python train.py --activation="relu" --qk_norm=false --optimizer="muon_variant" --batch_tokens=[32768, 65536, 98304] --seq_len=1024
MLP neurons of a small language model. Each row is named by its layer, matrix (up: input weights) and neuron, and shows model dimensions 128-223. Each number is 128 + 24 x the weight over its row's rms, rounded and kept within 0 to 255.
After each neuron's rows, "fires on" lists the tokens most often at its 100 highest values on Wikipedia text that the model never trained on.

L6.up1355 [125 135 138 139 129 153 115 157 111 100 112 124 102 136 162 141 136 125  75 134 148 163 120 108 175 140  81 149 133 109  79 116 146 112 145 143 119 136 143 118 104  92 111 147 163  99 107 136 109 156  97 153 144 150 157  92 148 132 106 122 166  95 117 149  97 121 140  92 143 119 118  64 111 124  84 113 123 128  96 125 111  96  93 153 132 177 163 159 129 119 130 144 118 174 123 118]
fires on: " H", " U", " under", "ig"

L6.up3187 [143 146 127 111 183 116 138 119 109  86 138  96 115  93 128 144 129 145 149 129 136 141  91 149 143  91 185 108 118 174 149  94 154 140 156 145 122 120 103 119 103 150 193 132 136 181 137  76 188 163 102 129 192 124 108 121  93 131  98 148 142  97 125 109 128 139 112 160 140 144 133  78 119 121 158 184 138 117 108 162 113 107 136 127  81 159 122 136 139  76 139  98 149 105 127 103]
fires on: "d", " D", " w", "c", "w", " b"

L6.up2500 [187 138 139 150 162 122 151 111 117 107 147 129 153 121  76 155 129 156 125 102 135 197 132 127 107 160 160 155 125 111 157 107 153 138 111 115 110 153 125 109 139  96 115 193 138 144 155 152 136 119 101 130 142 121 128 122 161 110 184 141 132 101 104  91 160 128 164 145 157 143  98  96 124 155 175 133 168 131 154 151 144 121 160 101 163 130 124 104 123 129 146 142 115 114 154  78]
fires on: ",", "c", "al", "il", " C"

L6.up682 [163  94 164 163 134 114  95 134 179 114 124 137 136 148 137 115 163 102 140  77 148 155 129 103 123  81 105 154 136  91 149 128 131 128 149 124 169 140 119 153 139 106 176 106  89 123 132 143 155 104 120 131 105 139  99 140  93 112 116 110 127 162 150 144  87 129 127 157 128  91 155 156 128 157 128 138 153 132 168 144 115  82 109 130  91 108 106 123 127 144 112  93 121 117 126 158]
fires on: "5", "9", "6", "1", "2", "n"

L6.up3531 [ 99 100 101  63 128 143 135 127 139 102 125 113 133 186 114  82 141  94 173 126 103 158 132 119 120 168 123 127 130 150 103 145 138 107  91 146 125 122 103  91 130  96 157  93 137 147 117  88 116 127 105 163 154 126 133  83  79 141 118 123 103 112 167 135 100 114 131 143 118 164 126 137 105 106 136 113 154 116 164 133  90 128 100 115 118 117 108 112 146 129 137 133 102 125 141 106]
fires on: " f", "f", "F", " F", " one", "t"

L6.up2383 [130 156 125 186 147 146 146 166 129 145 156 137  72 162  71 159 125 126  99 108 133 115 155 119 128 121 122 129 143  80 125 109 132 124 127 138 123 104 111 102 109 142 144  93 171 130  77 146 101 128  83 104 195 160  86  92 104 162 118 140 126 123 133 131 118  95 146 227 136 165 151 138 128  84  81 145 116 106 130 121  90 144 132 107  91 149 127 168  78 118 113 104  91 132  93 109]
fires on: " K", " S", " k", "k", "K"

L6.up3315 [130 125 154 102 156 110 140 135 119 114 120  90 152  92 144 152 162 101  95 172 137 151 141 152 134  97 102 124 132 155  91 143 106 136  83 179 123 134 111 112  96 120 139 137  78 174  60  94 102 109 112 129 142 143 127 137 152  97 178 142  86 128 147 143 129 144 128 121 119 120 123 167 112 142 100  88 116 137 151 125 158 111 144 110 118 131 103 140  74 127 136 111  97 118 113 127]
fires on: " or", " not", "ag", " than"

L6.up2057 [ 98 157 141 139 118 184 134  97 107 132 120 126  83 120 172 133 103 146 104 135 133 154 148  77 115 143 164 162 201 138 151  98 145 102 129 118 112 113 109 119 140 127 133 140 125 145 161  99 129 134 127 125 114 172 112  50 118  92  98 137 100 139 148 158 143 122 144 122 126 115 150 133 114 161 152 167 190 132 115 134 136 182 165  93  80 136 151 150 102 149 121  79 104 205 120 112]
fires on: "'s", " |\n", " his", " in"